Weights of a small GPT-style language model, trained from scratch on English Wikipedia: 2 heads of 64 (1 for keys and values).
MLP neurons of a small language model. Each row is named by its layer, matrix (gate and up: input weights; down: output weights) and neuron, and shows model dimensions 16-143. Each number is 128 + 24 x the weight over its row's rms, rounded and kept within 0 to 255. Numbers have three digits each. A neuron's up and down rows have the sign that makes its largest values positive.
After each neuron's rows, "fires before" lists the tokens most often just after its 100 highest values on Wikipedia text that the model never trained on; "fires after" lists the tokens most often just before its 100 highest values on Wikipedia text that the model never trained on.

L14.gate357:147128097129077133116099095098152132146133134104156144130110128104143113119144158143143120122097153143124146148115108111089162161151130094086173132145151150125119115113123151118112139145113118120120131108104146111138069114144176158103159146146125173140157121169124139128114179117146100086129102056142152111088115134084101075144140133119111126126127118104157088173098132121180113116126
L14.up357:148151150138157159150147114124139149154116125141126085122126174100157146119129141132126100090122169100112114170123112134100142110141108121143121193159164113147165150113149101113158147138167120130097122097139169125113101155101102119086162113114119123149114145149128134133138082154138053154136152075158116127088122163124114103148156132125135134111120157140104089154126082082089139083115
L14.down357:123122111142119110121099082151135089093080114132184095154112089118124150138142137136109145096150164118114130129093128103162149133119095151073114135168110134142130131117142083136149127097137104166177134118146149189140099127131117157131118090107136145114166090082093149137144126147131128126179148109091150116123154106141128113124126121104144153132118115152114112112112086087156109121128
fires before: ")"
fires after: ".", "C", " (", "I"

L12.gate397:100150114092128122154137156136167111148161151102083105057121127159142118123130146110118126147109091122131112133155117101128117103109144114144156131122149174131130099129155156130162123116107145086155141132110116172120103131131152102121112124094119120133137165084078113146095097126108110118135111112154157079168150131138177147167149094119125132104153139159121114144119118121094121130116
L12.up397:131143104126154117134115133202135107161114177140119153142109127113118117187165183143127115183185114137152150148107141116175161103152089139140127044115129151120131143120122069109109082116120117099136126126140120103110098135125118127125056154142112145151099120158117151093119122130125115132110083147139154128127126138130109107127144112145097115134141117158097123115119120149131105130127
L12.down397:162114119109158120116059113116060137127101144118141094163133170176113108144157137134169119128122133152105116148161134122092132082112065159101138102122124126132135175130124165142124142116146131168179146137140079092136137119111112188115123134123090133150093134102132157144145137137130109109115117134160136085108133101089134154158128153153126127167144165112096088109124118119153141124132
fires before: "-", "---|---|---|---|"
fires after: "\n", "-", "---|---|---|---|", "|"

L4.gate234:130126173087113128108161150109112145112106140157133126145103112121147192124153116117144142105147119111152139154081178103157108185126163118131123112080130139139160156103114139143124130169105159121081128184116142181148123180151115175148117135107139156137111099112123127144128103122124127122153165172096152140144136151125094083125115153144100152163118094146143125143126095134166084114125
L4.up234:120080123131130138142171123102133123132170136157109131120142141147132152118138163110118126105104143086135107144118114102107155128140122143154085138167144198134098128126095144103107127164153158123108118114121143149150140179140104160151181090147138110130123140114133204107140154092112125097124133092147175124120116080139164106087136148121138097171122122128112163119131171162122110168152
L4.down234:137201109095160120108123109155126093111104138110140112109109131137158126145083141103133124119134095092200135141104154097082093130130143138118148201119131134152124140142099104131105128138157092119100088181156145105138140109118124113119157086116135138103077121126108117146132128151152108142099126113092115140106098173128171117170146106131113174152171145118104103116124136118110087123156
fires before: "ular", "ist", "il", "ure", "ual", "f"
fires after: " Pa", " p", "ir", " f", " c", "min"

L11.gate286:133161087055090128128120162139171122195141165134100106170122114106124112111115111150105140110104102135145091150115140133095163137121153096167140082165135139118148106123122081099137130120155073141095128105131156083117100138142127140061114127129111109123129115105125089106140126133114154134143142127109143148138107094114135115121138132131104102156118132160133089122111140127068115093126
L11.up286:117151169122128082130118136080124089100162119147098090130136113097167080218147123164138148161123107131126155114104110120119113107147060115141133082160143143099138124160111102137122130081120147151109111149135141108126151128139160156109128129150119127114123119157115153147142122123100071121116107142183150159163146121123093141172127154107153129115143090128139099094134112141085121123105
L11.down286:126134121090100122143112115123103124106108169132100149140123118147157115143135103185096164130099136148127166139123143096144142098120161100115159133100149138133109105167113119112140137129113152142091146107173089071156083134157115120094143147134116119118082131115100119133116123156119114082118146162112149132122138141135108156129114067095107161107136156144121126138140155133110145136151
fires before: "-", "|"
fires after: "-", "---|---|---|---|", "|", ",", "s"

L5.gate18:065105081153110146132131157106121148118142126132110125139097113094096110106126105140168174107060150121102178113148130125160152122097148177099135122101152162100132115117159156124090148128128107104141167131116136117126130115124119134148156124123132096128080141146136118142156167138139141130138121138085166157109181111139138097173147171170082113141148104101145118130136123138093115112144
L5.up18:079105129134108152095136134139136177177108098123098138138115086172152120119155132142169158125107123107115150168106142095132133137100154155148098106099167162084157144071155146118148160108139152133111119132117140140139141107092099126177168138146140106138127124156123120120183097119117151115121076127111157101113153094156107110143093121141134143152116105146149115176136101169122105144143
L5.down18:077122118112069141120142148156119098149065129126124116113108098124127174090133136146119120172120144139092106180109126167087112146142098180124145109111155171151164158069132114148108098162143118107093104136126145154127156151127138096178141085155105103125124107113128153099103151128132135137156154172184151126110156120134153157138166107143138134124135110120119113136110098123139174123101
fires before: "\n", ".", "-"
fires after: ".", ")."

L11.gate436:095097113136115141141116159152132136112159136106096106123099140178110156128174104122093163155119140106097130163154090163128124119122149123084124131183104128112130120100139162138131149105117090124151097103141084125114116098101118083112149151147105121136127119098119128095113115151080133144052154071146148122117107105144153093147146155143137100105064138168127173112125127160140140086170
L11.up436:089141137144132126142126145171159168160131143124152114168097139085193137115159132088101164159133110118109113153111108094170077147149133168168112089113112127102116121094146136123124116146111111120133141123113138130126120113094158123180132142081098109144115140092120146140143114182107143109134137152134152143137131111137159131118125158130106178084104120150120139187089132152133133136133
L11.down436:106072096137086144181109179168127130139179114098153182141150155134132113179135137133120125137144159131122133121127095157123126122132138110116112143148151144141127149129132130148134147157134150124124135135140122129105115089096134113122092107120071113107098120106149153092103097111084108133117167130149123156112204137145147145169115131183156168110126143154151135104101183122136129102131
fires before: "\n", "es", "ers", "ong", "ent"
fires after: "-", " V", "qua", "s", " sub", "|"

L7.gate198:137123145120102166121113136132092153165095066100082108159122115127147116131093169151143113123164086139133147135116148113138172161136119095151120145128116128124153178180054154097107140102108115136117104155168138134137095087106135125145131163128130135091100124140117115136154166122135114151067140107148081121105139135082133162160132124125101114112139120101091075146151116145139082146117
L7.up198:111126151180158139113090140109121123133106118138071085148166149138100109111125151147139101089151136119135101115160136170119153177124102156124143156120143110117117107112100137074134134136117091145131140161132121127095072106124166160154126139095112107135085140128097094124161162103151096147149156124163098148108171128067157145120126136113133175153135127166141092148151118113113110124134
L7.down198:106167101152148155151146129147130145160108129108153122100105156140153106108125155118155127136116149079113133128155165087099157105118162101136109146111102122089153140139087137090101107103084117141143110131203163121088120110095127132100121159147120096108153165101122087133077111108131120104102097117101122112119150130130098170163135171118119148125104135162117134101137159132162101194124
fires before: "ure", "ic", "re", "or", "ur", "act"
fires after: "u", " The", " Me", "ter", "ci", "er"

L13.gate327:142108135128126137099108118133116105094086139121146106090119148115107136137140096155112129143152133125131144128134129096096083128162150134165141152083100152078151106067091124113147119122140148145120082127136098106133075104147171103149118131106127092133160141089117167142124121136113124136140066148116114126124145129149165121143162158120131108150087145118095132148146122111133152156140
L13.up327:136103121129115132146074061116135132162135139146122118098136137137152132126133148131131148142114146122126128156160149106124131112140158126114127116120094098158148127139153114155156112087129183180131094114168123156071141151128138121163167097107122094076100060122153136071107152122139141141094158112113154134139140141128142096136134137130126091122109070109163115151142103108115150137151
L13.down327:103134114137123124121171119130134101150170135110166147108122106107100094136135154109087103118146106104069109144158089105114116114142085132142124138128127124126129158141130113105157150124149128176094095091142110110100101116122116121097111105116129086096124128120132136119168126128098162092109111167131133170092128098160137118142123149108159091119082110156161166129146093142120144154081
fires before: "ition", "it", "min", "ul", "vi", "us"
fires after: " ", " con", "s", " E", " in", " Ab"

L11.gate168:126131125127095122147158122106087152149127142103118143164136133121125118088143144115087131115125125108130175072123128104108085118147150119138132106123085106127133104106147111117129119152072089137148139150175160125118105115108111129127156165184113137137110166102116109177102095109167119113113164104134074132170154101141136136151086109134136110135130111171168155193113142131119113138130
L11.up168:096129090133127098148144161114142124106152148127168115140106118107125067122132129132163162119106084137091128152114134155152146141143117112120117141131122103112144125180116148140184155087134151111143137120146113200106162137122094115082110145140157126104159131100118095173111104101129120113115128102104133079159149164060087123119120099157102103133154137149166141179119126170129131120140
L11.down168:180137119171070163133134039143134128119154135136118082133147106143154117136126104096104158153133136118145144152132123102149141151122188148152116166151120158118144171149113100119114147110125075129168124113109101102122167152116157141132151111148160154140137132125129115133104119110077101121118133157149127117123152101115173113177132107172130108117118124137157114144114164170138120133129
fires before: "|", "-", "|---|---|"
fires after: " |", "-", "|", "\n", " no", "|---|---|"

L6.gate170:155116174127095148131091066130130141118130110105101136140132131140150081151113121133132178152144148125122096123098122101096150159105107171156151152159080109102178107151137123115156147129120129140120128092171104171107166118136162098150137142152119156119146136068140096100143130153110131102131133082133084160079083098155106169163113146106106140117136113085150139071087125134130095147149
L6.up170:114107111120110138136150116122121124098131143172159132143124110135108084117120158128150121131143114128120123101172139139152104108123116094151189210126133118123147134167122146118167142105135134143118162128151200141185109140128108087122133150109134131085115145078133153148150120107095129151153121130130149111086118152178139132138153137119126143119120190166121115080161106117129114099101
L6.down170:125135130175140157154127190184101132091153107115103125130123113171147077144125139101119116155140148091129118162188180109115094122097127132117121123153128085136171119149119098131173131088111166096086143106125121173181101114160115103084123159135142125091130156148125127098146158150088141152166105153145132101094129133133090137107145139155137155122144105127096092104097138139119144112092
fires before: "ct", "ic", "ute", "ion", "ed", "ite"
fires after: "st", "ad", "ch", "arch", "at", "c"

L11.gate244:148115127129155159104148185105109138106106107127128099146084104113065128143166112132132118129120129149095123139123093141106152122118145112141097108105105133096149133121137175152125145171185128101133107141134114135122107096152132107076166097102133207100135106130133131123138100166155136123133121162172115127120098114110112120164112109136152145154172115067136134137153123123096133134119
L11.up244:133151130150149144137085133124143126114108167118182134108160119109120128095132140152158102150102141094134105095093148175132127139116136135110094115110160096148101145101165109122139115126133174043119176085119125099147126138145101135153135102139181096153140150171148083159157115168116120096113121145137130163130145138104124120114149135150128132095099147128089084172149144091106144131132
L11.down244:157138125104132116134143138119139190067129133123160140122115125160160157137093115095091105127103122111143100145138111115157128143131146123133119127124144120173171133132149130108090129152131151120159112076169137141156100147123166120123097081115126144124105121143113119087129124154147124093147152089104118134166122115134136124167123141125164119083111140079085127168167140107149125147147
fires before: "n", " to", "ning", " a", "ter", "li"
fires after: "le", "d", "e", "te", ")", "E"

L8.gate178:128121123132113106081102111125076130105138155136118104100080129136094137117091162139182094113160145088149122130117085100100142125117121152111133121134149161134125119145140115119135116126181184123112142166123093111126162107129142080113152133122172146123163125111155085145133076081104108106146119151123164148079107126085114127120126106117132123107100118090135115086107080157123118149129
L8.up178:128108152111137123155143159143108121126140157143115102121101112095156115160101150129101084155143117139167121128137156130096145152086168113104132123170115106120159133144135148139150130105103117103094134111106090145107143121092127104099141137120152125121089177132122124148129109154157100137121097136145133114199123097164139146183154123076142127103155135091139118141121170159111125122160
L8.down178:110051114154134145100149162138099162105139118137137079124089104132104127118088146125141139074107123107090111109121130091149154110149139165150142093089150107118139111157131113111162109140172156160157158131154079167116161117142143121116175089121158138115157097146123131119117092130100118108142152144140165106126147115142123124131122124168107149142144122123129116096126095100158100114109
fires before: "n", "ning", "und"
fires after: "le", " north", "f", " south", " North"

L14.gate350:127121097141150109130166171137138132187119116096087089105115102158153108130103128080173154160117099110131155096141153129112134103133096124138149161104139116130088114156106102147172122163118129135142110147088105113106148107120083115084148081137149116123138125147124119105141139127133126131113117143110134103118104125104097097156128149153161117126154146141171105158151128075140100124196
L14.up350:103150100131117171137114160136130154119116122172102128109130127133162133123142128102129084139170160086108129151134114139114148140139105091138146093120104134152168149116147104103154146135167144142145106140113103129099117101128104131131129131135109158098160166120164156095129147125119123132119166123120145120152142136192091102107180144186147116122090108121090171105114093087135087070076
L14.down350:143182100132138114140121142129142125149097125146121183116131102157165132126158104129156131119119128121117138137123102109142152142159137135084138134157107163183127121164129128127084144124090156083107115089125102086132111113134143098152152068081128139137117137107130152110146139122148116158108078106145124096159128098125154138138110115109108088095147179119135118149122129119111139145148
fires before: ".", ")", "s"
fires after: " (", "|", ".", "ill", "\n"